Weights of a small GPT-style language model, trained from scratch on English Wikipedia.
Size: 8 layers, width 768, 12 heads of 64.
Architecture: RMSNorm before each block, rotary positions, no biases in attention or MLP, tied embeddings.
Training: a variant of Muon for these matrices, 7680 steps.
MLP neurons of a small language model. Each row is named by its layer, matrix (down: output weights) and neuron, and shows model dimensions 64-191. Each number is 128 + 32 x the weight over its row's rms, rounded and kept within 0 to 255. Numbers have three digits each. A neuron's up and down rows have the sign that makes its largest values positive.
A block is one neuron, or neurons of one layer that tend to fire together. After each block is what it responds to, as a language model described it from the Wikipedia text at the highest values.

L2.down456:183077166102138133175077064111141109164109071117119124106134104137174155118097142144166152110141079101160102164109163160198066155171121155106093144140160145169095069143137147163109152116098101077126118099142148148162037122135141160153172157137049162129138163135100154064119125152060091167088084117144187135134157140128130171125145148127143151189148120182130108129137117160108145125159
L2.down560:123151157095117107110138110098133067134085137093133103082122126107155140100119178123162159137177122110141130132104168108103127113094093121133101086180149200180153107102178094116122144181134118180153059102114132125141067127162164086103150157119116129109106134170109075137154139172189190141138126127128171153145173140104028111073095160180176124112112116148115157148105127103100178154130
L2.down916:151174137138158140144054098116110140125162191099093146111133128103139126158136081178142113130137094116097019178156083105073155167157152087126190148125146124083139146172181154153090078130197132163093153117122110124064128127085119135100145095103150101126181158148116135091183099126115110137207130148140158094117124123126102123085165131058120127184043140125095098118073135139120133099087
L2.down1004:135130088114108122128119122119131104213135046107082137171067088109099112122189154109164133137168170148107126105104144106114087163102078113181129116090172132102149113232116113113109052148130116136132072162104130103040178136109127120141139139167167132095109156137161082126132126145150121152166027152114114150137148108077133080123130159125100107188118118183117159175114140081158114149173
L2.down1236:119100186177091051112174219083136109089079106147092160082090144108119054118112163158161090087120148127160125144112159106166135125102085190104127149149155148128148072129112130159121153226147171112105120114071121119080129084100123181088130121135085172137136103175091149099113183155131156086085111064130170126103135077117106062141144115084147122157121200109109136155100082088157102130059
L2.down1462:086154196081108125134145120116143146119114126134133144097149103125113086090162182181114134130168094187161142160120162099095157094140090114070152123143088153075110092093172127146151136166112161149077103112093120079121166090069155127148144084141101141134125169133120171096133177128138143137144150138117068096154164136102142100140078169102148158124104127160155098136104128139084209196130
L2.down1510:074170124136151153156147094074123153123143146161141126157132108086158139122155120124119130133172138134092183133067141175144153150127144126156118124156096121075131117153194174129140097084073151180150175148161182186172053136094097133114135174078182182102151105101177098063136102149103147164117129091086147089115133122162078103113090153169107072121117165124100119082153132113145124136210
L2.down1987:095157112054124134077164054147182136168123114121117199075187116107168117090105103155168134107166113123214108112166152110086143102139123151136130148112191112112117162171111161096146128157116146097181151148115084141123089158140141151118158146173098153175184139140138112137101129105166106126138159136092132145197178177092091141116103150103091127169127088158182068137138086136149141116149
Responds to: Mid-word fragment tokens

L5.down1450:131107255152135161111142148131116144132107192134109098118098154133113121198082095140123147175115098148144124211137115131087100104138168156133077114186135080145104092000146122131132160099131134133139129142117085162133139112119141114096107139129180112127182145079110129084110115123133169100090108102133154077119126093084143120066172122085109132086171173163123136140142187143160126087158
Responds to: Before named agents

L4.down129:076152050143155101059083168092132113146153168108113097119138119137067138152120174187117064108131092117147156109133142105194119133090114151078065133134132088153137150084183158114087104142087078141133110127160150123150130134149154151207181162154171127085163167094147133162143170116157137135085125141203111187143133131136124184172146133113138162122085087112103084125144140138132117138122
L4.down145:128142171120163182137151169075127152109113156112115160131110135112153142025131152152093155155102153139092160128080165154182146132136142087129097121131063135123076143086079123180131096156087155116137088168208205126162092137144196158132144098125116126155114125158150170105146084152163082099101028173128130144095152124149183122128127091141097169140087108129126118154175112110146122129162
L4.down450:163114153192029153100123097124115116119091119107106138072140163131172135148087120130092094109110121116186150150075123110172143086161125119091121150107152207148162122044075194179111138156158128101086124150101100130141143132144114096109155076115152122100129102164107138059131115091169140129077111132154120080145073123138093054149113095115143122114152204113170097067108107099148138146166
L4.down555:151161199094076152134135154157153127108168125093082142090121156207099092142124153120078077084116126132185103107086135168114137108175111119189137128130125118142118158151137095134103117101101150125091155146155113204144138095125164139118120148103158106130116122107128195085159062148169192135151151170146163147128153109122123102119122116156098165173124111106092083131163121170105113129080
L4.down644:131185147126130098089155122139102145140075128135090100135097180146129158113132107134132145172134170127137199149068152175122108139136117074146164116057105146123126129204084181161135139171116170118214124089184125124121147092112117115149114112147131092149108134099110149113123121170106174097164229160141093099121141140150175148177108146144120132121136113116100065129132111125158108128110
L4.down1371:098186090151103116137126166142170122097183102105134127138112114151146117117155075142110160100154158114171139201153067131163129159164098080146174172161142173127133131128162119104145157108108137119096089106131129104168102101101117141096143090139109108114147141108100080195161104133171147107167116159141109140169165153148229100143205160079200138119089122128116193134162088093138152132112
L4.down1841:111120105114106122137205223159126082108112163131255152150162162101106150090058110098040185096180095105096111078154128121159099128093140114130054144126155159126114077140144099109137141154115140148085180129162095133170195170165118095062113114132137130134122114105081137106160122073114188166140101111145187123140146099063125130206189133123152120141098115147116118154140090115039168079118
L4.down1977:157102092157116162113135175131137104095135191142085135109212145159117171108120130098097107162118148139153156163205118141089106122124153115130113154099049171201077142042107089160095144124139123130091118146113158114109089115144166093172111142114081127083151029154058114132096114129188181173115098169108164118128147118088092122109151117162177223136091090101163109156117096104139192151091
Responds to: Mid-word syllable fragments

L5.down1223:125182174146158143073136118107071138136106133119146133098106098143126085129181189102150117147117136140088107147132129162117134181157152106160133130110186101130091120180117105097081114099198139077151145103100139145127110078154153125155126120092117137121151169123201126091161122221142150123124089179124101171133110129162097120163136188153160184118143141098100164089217090176139126156070
Responds to: Mid-word subword fragments